python train.py --n_layer=9 --d_model=192 --n_head=3 --n_kv_head=3 --head_dim=64 --d_mlp=768 --vocab_size=1024 --activation="geglu" --norm="layernorm" --norm_place="peri" --norm_eps=1e-06 --positions="rope" --rope_base=10000.0 --rope_fraction=0.5 --qk_norm=false --attn_scale=0.125 --bias="none" --tie_embeddings=true --parallel_block=false --extras=["capped logits"] --init="trunc" --init_std_qkv=0.0433 --init_std_o=0.0102 --init_std_up=0.0433 --init_std_down=0.0051 --optimizer="muon_variant" --lr=0.00857 --lr_mult_o=1.5 --lr_mult_down=2.0 --beta1=0.93 --lr_head=0.00843 --grad_clip=0.5 --warmup_steps=200 --schedule="wsd" --decay_fraction=0.866 --decay_shape="pow" --final_lr_fraction=0.0 --batch_tokens=[16384, 32768] --seq_len=256 --doc_mask=false --train_tokens=281800000 --steps=12367 --dataset="wikipedia_en"
MLP neurons of a small language model. Each row is named by its layer, matrix (down: output weights) and neuron, and shows model dimensions 0-191. Each number is 128 + 24 x the weight over its row's rms, rounded and kept within 0 to 255. Numbers have three digits each. A neuron's up and down rows have the sign that makes its largest values positive.
After each neuron's rows, "fires before" lists the tokens most often just after its 100 highest values on Wikipedia text that the model never trained on. A number after a token or word is its count.

L3.down227:130121113141134110138108110114098119080113103150151090156161111165166123108140201114137066111099170101115099081118125148153149077139161153109153170104160129126131145113162132113097100161133083131130152107102106132083097154153141138150139132110107155162145160133151140115120127129150115126094148111150165080105127125182129107081138126131121135117132117129185157111138129140144097136180158125126127112120096136154168127122152117154114122138113125125161144157119166114116111129121103107132116149167115107129153117174118098118125112110139118134139071115111149165068130113142122125
fires before: "t" 21, "m" 16, "ch" 9, "ound" 7, "r" 6

L3.down13:120116136140089167106137152094126122146104128150152099120126103149140115132106152180126100112136165092135154120116086154163143123166120137053121118120145128143140125123136107137131083122100132099117157150094117135088150098150134114165122183146112118149109158056096117138131130137115114080134128150144161193123156082153149169099087141118122140117116132088156131135090165100136141127135141083136097095134068117129113120100115138123107186139154106140159114141117155158141139133173109148148139153097124108164095134134129138136140148116125114164160150112125120147145099123135127110
fires before: "ay" 36, "ac" 32, "an" 6, "at" 4

L3.down423:166125107105090102125146136116085119112140142135132123105127096102168132142129136082123157174116144142094144103136110066137161091130116164131126095125160119148134078128143126143087117131170059170102126170132107077131170116105169140116125104099173158127156116132113098118092110104146124150158119104132123151155171130093119132175150151114131124116142159139158132144111138137140129114086129154156114114155120120145122119163108157136106096167145128117118150113116124102167120135117108126111110115141098165133147171148128149146148152110094129065155129159104167076138129108131117110
fires before: "es" 42, "h" 8, "t" 7, "ist" 5, "a" 4, "her" 4

L4.down767:147152121150139087137155161147139099134150109114071137107096151114110109113174126101127110109123109123152124159098136151150121126139126133125096129118144107123131116084158105111118113102124123135133129124161144121139119125130140145105158148141127098118141153089152096131125168127112132129106146114155099118125138156086108154118125146123153112120206120104136146085125129104093149144128151096139105070154082144129108104134191126126125111165125138132132066119126126114149125125114110104112129156110119107128141135198105097107124154101112137096094154192139178148118155189155154192
fires before: "w" 21, "r" 17, "er" 6, "ur" 5, "e" 5, "im" 4

L4.down428:141124144082159165133137124072110069154081124171131103114106125101126104121145114119137178144141109169141133113145120074096132096115114135133165104105139119107151166125131116139144154154146114115170113114110119131119090116086132127141137136075121176145167111097149141106095117142128124120128150147143131142100137107155134124119188104116176090129096147110141134124086161112111158152134149119147103141124141129157120096134099179087078145099168141139106163127111135142146129110130108134101138123105152129127119121087166082157132160117117120124143146140126116129130139099183126193
fires before: "p" 30, "f" 13, "er" 12, "d" 10, "v" 7, "l" 4

L3.down574:140075146157142141169137125134111142145132130141091172120131140192116120154069102200135151104100121141123122120091132141152151147115079140118129099112145107170127155088130144118117137120148121109148134126114145132124126050129122119140123138112135138104129135167129146120159111153101125095139115175121150161115114086099111111109136121136145141126163128166118086118129108170117129146141140123159137141104198101130154114118140112098137134117132100162115108109153111105113089126125147125130145083121155122144131124173086095076134104100124130156116137142132175107081147086128148174
fires before: "n" 32, "r" 7, "ct" 6, "S" 5, "t" 5, "p" 4

L4.down47:215154151110128145119169126101100155100132124126100153149140136154106160149130100136132143086106155119071086131087119164103116121126104122134186142137093135133148142133093134126097166129145143150160128116117061131134121121122085094118110118165123130098110174102114141095124133151135124095147132081148128124130140145102124155140151131127162142134142175130141127121131098153123106143155120121175104128096135173100179090133128120153128138125099149123146124130139114115092134103180142140120131138113144087110122113118134118140076147085186135148091126122162140101109132141080113131
fires before: "ct" 18, "p" 12, "t" 9, "r" 8, "u" 7, "f" 7

L4.down238:160126136140108148148141117090119096115094162140082123120108164126152111137129137149127155108143082107062150106109115097088118150165093144116129124119151162153121103130108158130121123158117099117116116159108156172078164097186162120140142101098152155138130148129097135121118099113150117116132112160158093141128143110152113147184189147094155099126136142137132114150146172088139159114113126167162124122145136132143121144151150101116106108150140138117161118110150144108150105095145105143041108158137127149130129151132124108138098139109112122134104143130112141104086078113109140158
fires before: "n" 49, "t" 10, "s" 7, "I" 6

L4.down83:138146112151148132129126132148111113145153115119110108134103141123128120120155108167185151121118168129096183118123108152129143113116097161114143147110135153117139075133112064159117121100132117138149144090098074093118098149069104118154151125113117157182158162129154135123147134104099146106127135145141066126147138146132120110147120134139101115107141181109110128147137168125126145108134148089141159132178132125149102146076196127107122109097132110059142098084131093125145171147125134108126139118126156126109179095106126120147109164125121101133127140129129149131103151150132131095
fires before: "o" 32, "ow" 12, "ou" 7, "ro" 7, "ack" 5, "ol" 4

L4.down295:146119119174173152153126196128113088168120101157143112141145096126172116161136136121123175154111084112111092132152136132144148080112140124151129093121179131110119153074132127129131104074096125110140131112147125130165102088157156136117098140102083139127125144094126149143137120146107102137100113127139104119110128115130121116121155140137138097138111173098149119128144086105147126105110124154114179136155112104152161154104119095121113107105129109162145146118130100151156135183092136137125126145094103147106110137181143136113106122147072112134141178157125114134134191142105107110
fires before: "er" 31, "ic" 25, "en" 15, "ers" 4, "ect" 4, "t" 4

L4.down591:132137120105130119141112111150147197142144127122090130124100170117115123135066096164138114109130157132118136168128109092125137111137122122120119127138160103150120130107143150106129112142097141119091149113082135202104145117142105148131096126123138115152090174133138126135170123137168100107135108123132112118164159147129133181135164121118117120109131164132123152120121197112137060119116107168141123151137132135115136090141147142140078093146127146149128123103122109157133177137135153072148098102125112134124109164100124145139125076050099140164133141118117165102102135109120139106
fires before: " " 37, "b" 18, "1" 10, "v" 6, "or" 5, "ember" 5

L4.down548:153116139119086109120134119144132120152117219154132132075131097149111159163107133149116114117165157117142154120126144074125139128112110140091132116133125133110126124100122117087105165147126137087143131121109133119123133103123111103157110114175140117104141120160109123141140099135175131118124082094165140171120142123160124162129169118166129142137135145118148122135133088109149150188120135098106154125135138132148181126166122134106086160138136157144091109112117123169132161140112077108130109166107081141137094079137100108126078151107109110107183134094143092143113112127135158131
fires before: "ear" 47, "ork" 18, "all" 7, "ard" 4, "n" 4

L3.down767:145125109127161121113127093102133124112160156160118101160109125166149158154145140116106114108106157096144116092101127098099132132106163109156117126096152061160103173115116119106104134087134133155140142144152079139108122166168164203106085166123134116112131142140109093166109105111101122113135077135115152130106178117101161157112162135117123108133129067167132077133132114150125120121104142156175135137137097124119128117126134106091146105148094174124116146086111166168146134164135080136131131134133123145139175131147135143119111144150143125131114102125113150095137130142145114120
fires before: "ot" 26, "b" 22, "her" 12, "od" 8

L3.down508:127154093098121127141163165161080107130136133090133131105131136096123081120121125187140081127157177125161119146156138165117146166112101129107138132103161158144157115151138109129133183129157072120102109115081137173120151109093125106106131156125098133135154103152149128138144118177142125099111132080150129143151144135147164132102147136129103168097123153129142133129135106151125112104129125131125112137123074114110136160129140132100083142128154100154109105114150162075123163084090131131148129150090136136112155134105070143175122107148099116128081135141158121140142099112098125119
fires before: "p" 43, "m" 14, "s" 7, "ain" 5, "b" 4, "ed" 4

L3.down138:147153141075172134114110140104107150133105160127098122115135114137152182146106153126118146077125147110118112118111159153147081116105132121135153104080134133181103114128159119124146155132135122153131137103131110138044173173064098143116125119112138153181140147101073092121123180133128124103143099135149125108157164132099121104115145155152114128094137125143126111119128135122145159128125152120160160093106144111136135146133116115171119149151124167098077121127150097123132142152160122133089146156154161125104100159112106099099096116110189114122128119129159111135136135137113115106
fires before: "ut" 16, "p" 12, "ver" 8, "b" 7, "t" 7, "ld" 6

L4.down97:154105164100129146133124112155140129135145133133150160146143158103171121132092117114124137092129160126141144180139110130115179077152089113099112118120155112094103127127104132095104133133128084152120112117150162151164128135137140172112120137091185131134112150147115090117083125087144124088124100160101131096123167107149135138131113120112130139160119117145169149109100114121113191119118120123120178100116128136107110139099097100066128087159133105173119124082101117123147112097132140123190143097093100168127162102134158113133143148122129119126154176115112169147137125126153127148
fires before: "ot" 21, "ver" 19, "in" 14, "al" 11, "es" 8, "od" 8

L4.down391:085143085134118077116135122172116101140116134101098119140143198109123136101165133133133141156121114161115086088094133082142100145156109154129146072160131128133156147098124128100159110123125126084161152118111120081128120141096156117128145104105097142150118142121128138141107148109176108122153108136159187134130174133100098121128114075071124086139122132124120133110128156127104140136134133078185130181163137102130131149137115164141151126121123166154142134122144140162130114112118149158101130152124124162109123166110139096124128088178121124100093162135111127158150141111128128123
fires before: "ad" 25, "as" 16, "av" 7, "ol" 6, "al" 5

L3.down121:125117133144100147147132124126102108145152095130140130108138101111171107149091101144094156086098101115149147120119120108127142131124093109128133133142130147186159106146096184124126099156114134102095155105131158093127147128123153136140078085158121111163089116146156111156156124090132147101122116149132137109103162125133164135123125111124123075178102141158113083133171146102153074102147158100153173121133130121127112142128108134133129121158132205137122196109131076122160126156165156107131118114115129136138140118094130098112124122137115136161115134154136136086146149155091110091
fires before: "b" 23, "at" 15, "or" 13, "ed" 5, "o" 4, "e" 4

L3.down50:151121160140127120118130165116105115152101130126141137163143138170094135092120133137146137133153162145114103139185101134135104131113121102125126072128172166103100132126137103109137070089128129125113115139096135125093136132112101160145129169141124119097134123049172157142128126134086125127118159122116158157120144129136148107105161155139149143148101149163142152164149134146122148102143155178133130128156140097107118126115101169118135136043120091153096150085112181091149123128107107111160094116137130151133120096160100124174133112109101139124098117104120110138160101118154098125
fires before: "am" 21, "p" 14, "m" 12, "ar" 11, "il" 7

L4.down685:142112103109110135118130119119126118144135151165123113118098141149099145148156177085131171113148088137144168119143107146128179109121153122120120161111129159142108138193120069138131106152113103073154141077098127121129148131135116135123101149145116102131117135083117099124153118127141154131070121111101129129097124118130138105167109114155138139116121135093104107154128161138151142142155160153126147159180121113139096150146156144112128124160180110130157079108139085090116158093131131148143087141139113123145079099135122136107135172097128129134178154078107163129084156135116129095
fires before: " |" 37, ";" 20, "et" 10, " " 6

L4.down125:133124180111096103123118149132126146106123082116114168158090125088104103147104122186100113136105113085105145160136107108153093117133105107096131167129112126119121125144140131154126122163103152132115118130147108142152097137151142139154097135152125133129096124151118134133141131070120144150140139157118104106116136092148123144207123101122117159148146159135103125122171123132145066081137140177147129147131136157189146110130158129136132111025130148150157157143111138123100146176156133155138133128101112120145097125115107126116134104114116136130129113143150159084102136097103149127
fires before: "u" 16, "i" 13, "l" 11, "ct" 7, "e" 7, "v" 5

L3.down731:120140120075127112143104111154095139130120161097102122116148097110112169123141131111142104141137184118153107108104072157130100115146180123121144100101130147156105075132138149105143111116110168103112076119132109096082167067138113157155129120128144124096117128086143163131161125155094178094157175146119124152140113094167149150141104108150160100114124130116101126165096164137199126116142096136164146129117098134153120106106119183123139145114104138127143119109108151152135111115139119135153117137147112126137166159166121137101113137132097139105165136117152133115094132152138130135
fires before: "ed" 22, "an" 12, "ing" 8, " s" 5, "v" 5, "un" 5

L4.down29:154104099169161161152141131084117076167157123113100101138168151124143128144139111143119122150132137105106053115112134105147129079146123104114125127157126103123120126131146088192151123121100109139160099132101117135147115159111146097149129160112123128149138109105133172144117145134096140136149111125144126116091148161121116138105160109066146113140115162135152093125107133096118127112109158116189123136094153123143086137122117152137121133066116147104084128128122159097158139197121113144148145121150153111104145080118139124142147137139121173115125138082169148156119096139117163121
fires before: "t" 18, "e" 11, " the" 10, "l" 10, "h" 5, "he" 4

L3.down45:163100104123168127169125123076103086176089127149127140167153118178140118083187127131102139114130152118106098088144094165160153121109139096139141103130164118076118158117141091155154105100161117125160168125140139122146155121110104137128140155155141113092067144128140158106130102138139097112110109127116147145117094163103124154144151134114121105142135135134164139136126127118147125124144077168117162161131115105136141106130117134090136077124124164110107139127167139124104127140139057138148086108111129123146137103150112095124163103135098157083131150118138145111143141116148129164
fires before: "l" 45, "al" 11, "re" 9, "1" 5

L4.down402:150125135089095177147107116101135135111117116141112124106119099132122095176120128165142113139120131099108088144131141123148117102114145091138137107123161121102119142154152121135129125163114129120182168079112136075137175146154162096113124153106122125110135135114131127122158124118140116106141143145144090136119165158131158162095123127136146091169108152142102093163176157160085147100144131140108082122086105165159147128131085083162133127142115160183098104116134132140126124135113102137058125132137171081123110124146147120135158181119131134151100126090135122152129086144106112154
fires before: "n" 34, " the" 17, "4" 4, "t" 4

L3.down391:107143136094176130120110151162151137147179123116131144123140131134123094101121138101131107162103132115117099125112149139092140095137103099117145168133117146119154124114160143114145128146160113134093114104158132185125126130152133097147124139148179169145083130100129124132129138133122117126137139133143116143108102112122154109097138156121134104178129149213134105084089183109142141133083124168155151131135131103117116119093145173122080122085120107156124129147099130149105157116128138163159092085119111118171140090133160111110086135120153111144085128101116164128148109125065103108
fires before: "as" 21, "ver" 15, "e" 12, "en" 8, "at" 6, "le" 4

L4.down381:111073094126151144128155109088158069157156145102178129113133124094156075156135138108124158111134133148140145093136115102113121133128152119116144116109172139159133092142103127112135125127182125160136124111148114135095156122133115105114091101100154111155153126091098152133087118120126127074140132198142095132145144150141108122116146109080104140110110118116121118137091084074134124162184163125112123084069172112140130142107120128110130178112152156111147113137150115099155142135134109145146161136154123122123114127136168141171128118141122154095141146139145140117115112148103136169
fires before: "s" 18, "t" 15, "st" 11, " the" 6, "5" 4, " O" 4

L3.down359:115154091135128077097134164136114139136176138133152089149118151110116156117153154117090137165131129145141122151127076109163124165114140112146068157104132086133136126140141132126101106117159132141105085150177124125126122123108138147147170113077092110091099115081088166108149149094134115154092096097114099128093125096133111154133115143135127115128134089093136121116145093153156147143181149173127145106117156130132115178142145147095128137156119120121154117162160136092150110153132124123138089128103138149136101178107159122143133145124089103136155121146146103124114191120148115149
fires before: "t" 34, "c" 20, "p" 9, "ter" 6, "ect" 4

L3.down176:124116127149083146116114147137135115124088108123175124127165108147089123105121083111140127099120105129127112112159128191148124129141144159160124143092104098126132123087128150167087122120097138142094122140094107113119101155122133098145103167129109127107154134128123149107100152141161144160100172110135117124119142104159166137159163091129078134117159121096140154113093127138103137131178150138128129121128156128092157114137124129122088112123129113136135091117143146130084145151117148185110123171119092194113084122163096125121178157099160116139080168108112170095142127139147134156
fires before: "it" 26, "ion" 14, "i" 14, "iv" 10, "ent" 7

L4.down251:112159128121120161109136123117110085080106130148085135195110151139123110119133137120150126128120163128098150076108123134146134106106095143122075138145147113128158131092149120126171139151129140080131147093144136099137115126100130151119165139125161157112125118089158108123100104115125156088129152118104099188139169121116130183124121084131134145107113112099163123120139167135126093154132133076132143163112132101109145148133082136160147138104112161124108116127091103134195145141137124160105097153128170127142119135109132111174108119130125126113132140137155126167168077153177110103
fires before: "ad" 29, "av" 17, "as" 15, "is" 6

L3.down688:130167096153106124089084107130178150127108150166134157097155138137154142095123106121126171118123135070116137106137124164153138123094129127139120158125129144115105163147141100164152149168120107121176155128159129173124126144099117126170174122130102135177106141098092147168114125099143129139089146160126147114149183135098156137145150157154120153117152122137089111096163114133138113133070142148152142178125114127150132126137130105081142123135071126121152123110113096113165099113125095095120127100102109166127098139143121136092105122120076099119107104109124121112105170101130126109
fires before: " |" 55, " " 10, "\n" 5, "7" 4

L4.down511:130094116119110132140176117125136106132119149106084135082117105122151104143081172140123125145177111129140085136147119137152140124112095110110174146128135096138070084142152142101120131117082122128143125134142125115144142115156081087119098131112153126161147138164075093136088137155116112138125137140128124109138143136118115134139103117151188120103118148173084127176123134107153108146107131117150147139166093199134130160153139126092173139127115125148150140098121128115167115142129135171158151163155135122127148118169133086099132121115123108165100083102143126097123068147129148135
fires before: " the" 41, "t" 15, " C" 4

L3.down364:152141107104125131162129125113125117161117135178098136123133171140128108137118153120093157148170124173153116149138094091157163142127096173132117140134126145158141184114151131138093126135144114113135103126153142146117135090087125136092108127129107081117150123119089136081156107146112135109142148137159144131107128160151136142115135129141130113178138145117112066152163105089085113122081109118111131149136192174110115176155153153082107125109095128101152076135160129113163110116128131126123113078123149146142106133141127152142148111073091127090092137132139137124113105130132142080
fires before: "an" 30, "h" 25, "e" 10, " S" 7, "ish" 4

L3.down106:158150092121146114164129120121108141132108109161101112088148110150135089137120112138107113142169141091155119169166194144140123101135119111118129139117091117129104128156170125146095156103166157162131100147137118165143122116094132133156158140107089169142136131129147135123150112116105123094118153083145122161140135111108124126143110138131121132115106116121133110138135137170134102117078157117217147170154064146111115132152146132122094129114111143106147100119132097122208121126138085110121121143139114145126090101133124105151115149113116079150118136119071176135104140137108098147
fires before: " " 61, " \"" 6, " D" 5, " P" 4

L3.down191:139124084094093144125132114104095120133152103096151127119136089126110128138126140133113142163158146105115125162116144118184165136120101110146142166103131092138158106167151141152099116129153163157110091093143142119111144130130152113108088121080119125102150132100090155135133118141139127106141139106108103135104166116093136111125160125136131112122137116162156108165128125157121171169107117109113096138169115138119119173113060088120143172173207150153139138092145138138133133108093112113152146121139132127146175158123135103130140131084089094084168101146138144093117136102160128128
fires before: "es" 42, "ist" 7, "ver" 5, "b" 4, "a" 4

L3.down356:130123130099133147099132155113109133179113166103140107117147112125127073131151199091102138162132139105132133131146083116149109099111119160128101139141126128093116160173140142133093101125157107123111137146101191136120128123135107136128122138071081140118137109151127126097097120142116127137113173147106102111164147098134110145125152127173158137146164155087153143132107136084096151126144129124150135149144156144128153109135091130123166107109164137132134174144139115123157179134113096065093091157157075132153138111106113080141156130141109152109114146095123138132149104144089113115
fires before: "g" 29, "er" 14, "c" 8, "v" 5, "ter" 4

L3.down404:166126137083108096130109095098079136147150146100125170152124086153136124144154075125168109162120146105138141144123137122159139143111113116103137125110123133117133096103108126119150109147156128134089104101042153119140157122155141124131132176142161101134102087155128157141116150140158161111128136116128103103130100136104121127142112102132166135137118102168097122100111149112146139152122164127102112128183121115120187136168095140119098120106149165093134151112138132098143132160153105185146163118148136131074108115143117096112089087163102130142136176161126143102114128148104127132
fires before: "l" 12, "ord" 10, "ter" 10, "er" 8, "ent" 7, "ers" 6

L4.down520:107137116122203177163161114137092133121128135103096143130151128097119120120129095123131111105187112134126138108144129135123170155141121123125095148106114108148140135131191146098100110118108129129124149146128132139058119112135114117148116128128102137120120080073133110135116127092102139128145136125157109138121135105112147151154091180179129099079121150148120119103146088141113115109121130161186149169161132116092142140152076139148106144111109167171100135087120120113166128132144131166145087121116140152127141152163134112144095137133157111115150129080112125145175087143105104126
fires before: "\n" 35, " The" 12, " I" 8, " S" 5, " A" 5

L3.down72:109122074089143136148147153160125084129156114118153148140144088140124094117136145098129143114104125135119121127138136162143145129100126145142177148129170114092097122142162108143121157132145122132098092169121155140122132091137125143103140165150138120125112152090067087101132151140111131157129169128121106108121122113152128101094137133133153120109143154079103139100134136093123178096100141158119153087146157126172154145181127110078127119135104129162145105146112091116116120127068132147117099147090150127117120094148112135128141160150131159163097113136133183145194111117141081121
fires before: "er" 24, "ated" 12, "us" 10, "s" 9, "e" 5, "at" 5

L4.down223:128150189161145172137115187108134102140143139122153129150131127145143119122122125140110112119143116142104120132073128156142119123173130133110114131114159102162127125135094123121106076122130136164115121097108118185130115129112116135093136144124129129194107180114111124150107089143107137116136141118104106101138168091124114148116121187106113123126132095096179144152070153124125136100111151117151162110106146126187133156096148124127123116109125114123136105096114123106124160133171138188080093134116210161161144082122118116102101135141127102120094139131117114122137120127137128107
fires before: "t" 23, "p" 11, "ver" 10, "ut" 9, "w" 7

L3.down396:137142092091142141106171129107157095150116137117139153159153091116112139112127138138094148142141135114134139141126145125169131079108125103121121093124099122122075117130112110154177121144147150156095084113104150105120133126111098111146142127089139090094158117112107122141093104153128178132157124120097104107168147131111153187142135160155116160127151136125125100143158098109111127158151176150058165126129136129166084134145135078109116141113127152176075105123138135110153119173169117135141131150118156109088128118141087116127144107129162118123150186117149122153113106127153117105
fires before: " the" 25, "ess" 13, "or" 10, "l" 9, "ic" 7, "el" 6

L3.down455:151102133112134144107122121141110126145109146172129095108156145135147126158141129146157161131134134174111108126150110127121128120157093149119127059114119089144149154128094104129178067111142121107137145142121160114136097123111100146135206133149132140139119148135129115120099131104147102089104185141104130126102156132115124181138122095129173158089127149138132146122102109177114140106118154150115122172112120113123144134160137123102145112139134143125116144121116128108144097120097047134142078125117116120097174119118110093180128100114096091157137114163141158132156113094151163088
fires before: "in" 14, "r" 13, "ry" 7, "ri" 7, "v" 6, "er" 5

L3.down281:153108159130137138112115144123134126110081144178134112129125111110138132143117139143126114123112110125098121084159191154139169111117136165159152083159125117156103147113126141170179121124147131097149137158166153133139110125149137117137120132083169125100107089094132141091112123134125153160103141117125136175102086100130164162095126113123141130124155165093100120141138122154097130174084123191172140098101138119131135117117128091101132159095145135096138152097126129119116098145134101135151136166114138129115110088133119092155132145165123089198089103136114111133107128079101135125
fires before: "S" 29, "." 18, "r" 6, "K" 6

L3.down550:143138108109159134120099152104148121134120096153113107083106137141138129123085123187099139109151146124128135125174119112146109171115149124110135114131118137122048155094129105082133097084133153094151159093121139147118119155147144129137077111127170162160122163102131105124151115151140164149127110106091134137118149115090184148162146140098151131144122129134116117135133182121128146140107155179122128122113168182127089155108131072153126112093147135121169094145143126081130119102149100087108128141134148118129101120166093124122170140110122151109114098130151153115148138131088129117
fires before: "e" 33, "ly" 23, "i" 6, "c" 5

L4.down362:112112131126163128152171091121080154117115139134098126166137082136141134134168186184141125124126104104116117150128107129075105107118137106126105122124118116096110092118139128116112082143164098143088119128131142112112150128126119131119162162103161139140121146106089121133121086125133145115138117142103142126116141109149158143150101168110146090152141132127117129129076156115125115087153156127112119178166142148120167171117075098103144135148130115158117140141139137125168138157076141152141151143097157166073158114136101108130147126097138107129131147089140185100122154117072133172
fires before: "es" 23, "al" 16, " C" 10, ")" 9, " |" 5

L3.down695:125129117152129170152078159126133165143138139102157084148123087137083090129123109111143120144123124098127143158167105133108143139122084099103143142108138109114139137075184106104149104126140150144089095100112180107154128096112133100133176134120123159081158092111149162150120098130133087136127158141125123086138138115169121083138131111135102142117127120152102133125149160137130171113136154158150094144167124113135141089095116122161170134121150141104142124121120078129104144180130143099118163078086171107129159110141137124133113136111118124176109121156120121135135101125138133177
fires before: "ion" 18, "e" 11, "ic" 9, "f" 9, "i" 7, "ar" 6

L3.down724:130109100177127122171129144093147123095129139113125113124129142144131157109139118157114141098172113103134099126144182119114132105151140103135100136113118162165127148149150144141109118127139122134130124148125133128094128102114100130163141165135143121124105132102134106136124111123121068126104151114142071115155143105119170128139108109178143116129145135102155077114134116155131121176146102111255127133106116127094119155125082104120120107132126104105151139113101112125154179144131113164102085127118106144101121136172112121177101155125121094119140173107139131102136147140129100126
fires before: "\n" 29, " I" 8, " The" 7, " He" 7, " In" 6

L3.down368:181110129096054133134110119119086104128144123117165070114127118132112085139135124103125152140173097112195115101119137130121112129137101116137180116140123146129132125092130146138159150146129144139113112128169142130132081142111148121136127133154143154109164149103155140143116134113141131143136113140130146146119110132140139121150095097111147126128145066156105067127127165143086173126109124145113156149159117133091183130111154137142122112138158140112149104136095171150084164126116085076111123130139157153128102149111134095097111112108131130199138081136125147140128142085134099146
fires before: "ation" 22, "ment" 19, "ion" 9, "or" 8, "f" 7, "r" 6

L3.down506:128141139103150132163091115147108117114094129140176150115105126127136101066124108134129126143098142154135171093120136138163137163105121133093148117091139122155153103133151111164101148166156111153159147110119106127166124146134154105146106105153120162097079050161150115093133153110145161159117131124102112122147119163118120117150120151123119137159120097088114091158125096114138096131115094138122166159080134118123121155148155124094130122122133153120124095167116113122129128114134126142171101155140156079133145146155116116078110128125120092131149156119105147162126105179056146142
fires before: "l" 25, "re" 7, "op" 6, "an" 6, "id" 6

L4.down13:137129122140122105166098147122130120139128112128107131128120116179122162134152108100150140140180134120168117142141137137127127098094130117091128101096107107136067114150157148160117143108121127116114115132127120112111131141108131126129156127132134140136136123116134156122148151090104111130154141117150116150136159129069144158145075138121144154139101104173109115114132101161123085101117136114255113120132106139158087114131147106119105134153099115087156107118121161149159154149105097129103093155106139144124116119153122130175079182113123113140116148115105158167118136108125097165
fires before: " " 34, " S" 14, " P" 9, " G" 7, " A" 5

L3.down557:098131144120134151131101124127095116135132130138142088127113080118148079120150120145085161082130159119118154158107144132121159126103169128179138144108113132082133091119137096112119137134131130126133140149147103173125093123135134106139111125158166125124135145127067094129118092133100161077113147131139098129086111136165138119131093094112160120135163107132162109119101163139179098178143156170148149123102091079117148091134154126075152135149099108140090097142148189137105114148135095131165110153136119124153165147145152089108115139155169129150123129122146122152132164133125122142
fires before: "t" 22, "r" 11, "m" 11, "ound" 10, "ch" 8, "ions" 4

L4.down478:157107155111118139116148117147130127139136089075123129148137083132158171099109142151165178141138127130136125133150147100138149121127123139165141133109122174137064119175118161157114150115091147101097098160121152133131144125115078078117093204113161076088165140146098153103116088143108171099114137122141104138120084093144123133148163142124095137154090073163116113134125120134121131154146139119138097141146134156132147080118157110095115147125089073128124153143120105150151153162143115126120115141128127155150114085113114131125113110086116123132132139118138140128140160128144142147
fires before: "it" 50, "iv" 23, "ion" 11

L4.down584:131119134148105125166174150085139074168108136072106109130139130119133178121139137155141124140150135104132086102091115090143161162149141143124120144117121114086138101133115121145132135135124133127113090110117132138122125128137166153145122141124134164152092125151134125098097101165150102136117126101117136126097099152157139124141133116088142164137095092130122077151154103159144131125127164134140125149172102111129108182147093062087081130166105152104095152150109159121109126148126118132135132136110104150115089139123126129181128129118134109177186153160126109177133097097078135133
fires before: "9" 54, "8" 14, "7" 12, "h" 4

L4.down167:125158166160129113160172082099137148146160141079113121124140121089119119113095132100125138100151109108103164131112109162112149142126147117184150136133144150135155081183095132115177148094128119134135126124130143103144138150124106117133110134147129117115167118129138153064118145178062154103124156139107133156120136087177139126137136113149150130134102132146114094126135117128093150139130119132134123127143140152140088055099145135143116095083138111120087140120132123161113138156129125143173147139126117106104111104132117126145169074119065108155142138117175093116096149137123154142
fires before: "ed" 23, "as" 13, "ow" 6, "ight" 6, " on" 5, "ing" 5

L3.down333:107110134130093126150137166117105131122120161151139130157149148109107160139111129130153075123108164105120123165109150109141142083159127099167087119129142105119087189145127127124156118116150138102147123134156146094124119140142138105110133113140128134152112137114093123130133084141140129138096126125119144135121161127096156106134116156151101161082142053140117112103126122138172117088136188100166103118112139126112188150177135149079166136128127133101118114131163127170108108131122088142111128106136141143056104151132119155110129091112129145194120122114108146156138158146088126096
fires before: "ist" 19, "oc" 14, "p" 7, "ic" 6, "is" 5, "ish" 4

L4.down209:175150152129111133147164092125133146127121160170139145143112111121107110169141114177145144146107161158107142123102086121142144124122121153123120113118130101129105131146147101133059164141122106089141147153126155135132089094127093103118127137142083141103123141100116126128122159119165077089158121119147108115077187126146119127089146112151155157087119122124093118115103172090152136143102161149104145158124122142152128163108108135150105168099139085110150098146145115135179169103111144126144104161102122162086101142126125130095109120116118122164148168109102112091117127170153135122
fires before: "all" 26, "o" 24, "ay" 7, "ac" 6, "est" 4, "t" 4

L3.down241:121094120116103078129129133124138157105122174118132130154081097134078164132103118129171133102123153144178123171132120080133098173096081161129135142150156120118142177140126139124139082151091118123146077092118155110149104139174147090123112133118134140147117142160121154147145127120169113158154143121136127115124148135139126167142102125155099096145125113139144115156121098107100136135137119141099092152089138148144077147109165144091124142107135122102154077126117117140094157121119181114144111170144130143091052126134108108116143095130133137144110133133141172134108161135155145128
fires before: "ct" 25, "e" 23, "ly" 8, "0" 5, "t" 4

L4.down628:109135117119117094107136141135110135164134136137150094144178160131084131135101110074121094142153146155116136133157105165131141106112131142154108141119103119136102127129119106126124153114124143136113100115121132137108151105135073108155121155127132149160104093107135132118146147146155176113098129135181150126134163091139092143120116137132130132148172097184138105122138078100127119119084097127152119163141119108144138142076130148190155146114074116137117094091128118140159120148139098090164112148135108146168186145140167103123143145165111129092085177119136127130098131148124108068
fires before: " " 22, " |" 11, "4" 8, "6" 8, "t" 7, "7" 6

L4.down367:109186095119116100122103142118164100142175115116107123154104096165134118137101152118143105150100153103157089114143132079153108158141099098127139114109119091162133147133143143160140135093154148103102116174147141179142120135101131118142067178166125095157115126139168115123116100127109108148120133087156099110119153138086126136125154137108150137140168117139129124108177134131147147140120116118141129147158106152114148121149114132073167133131140092153142104125130113177138101093088145074093142166116164123134097175126079101105096095136125129149103126134124125117132166154132128124
fires before: "p" 25, "m" 13, "el" 9, "ast" 6, "ic" 6, "her" 5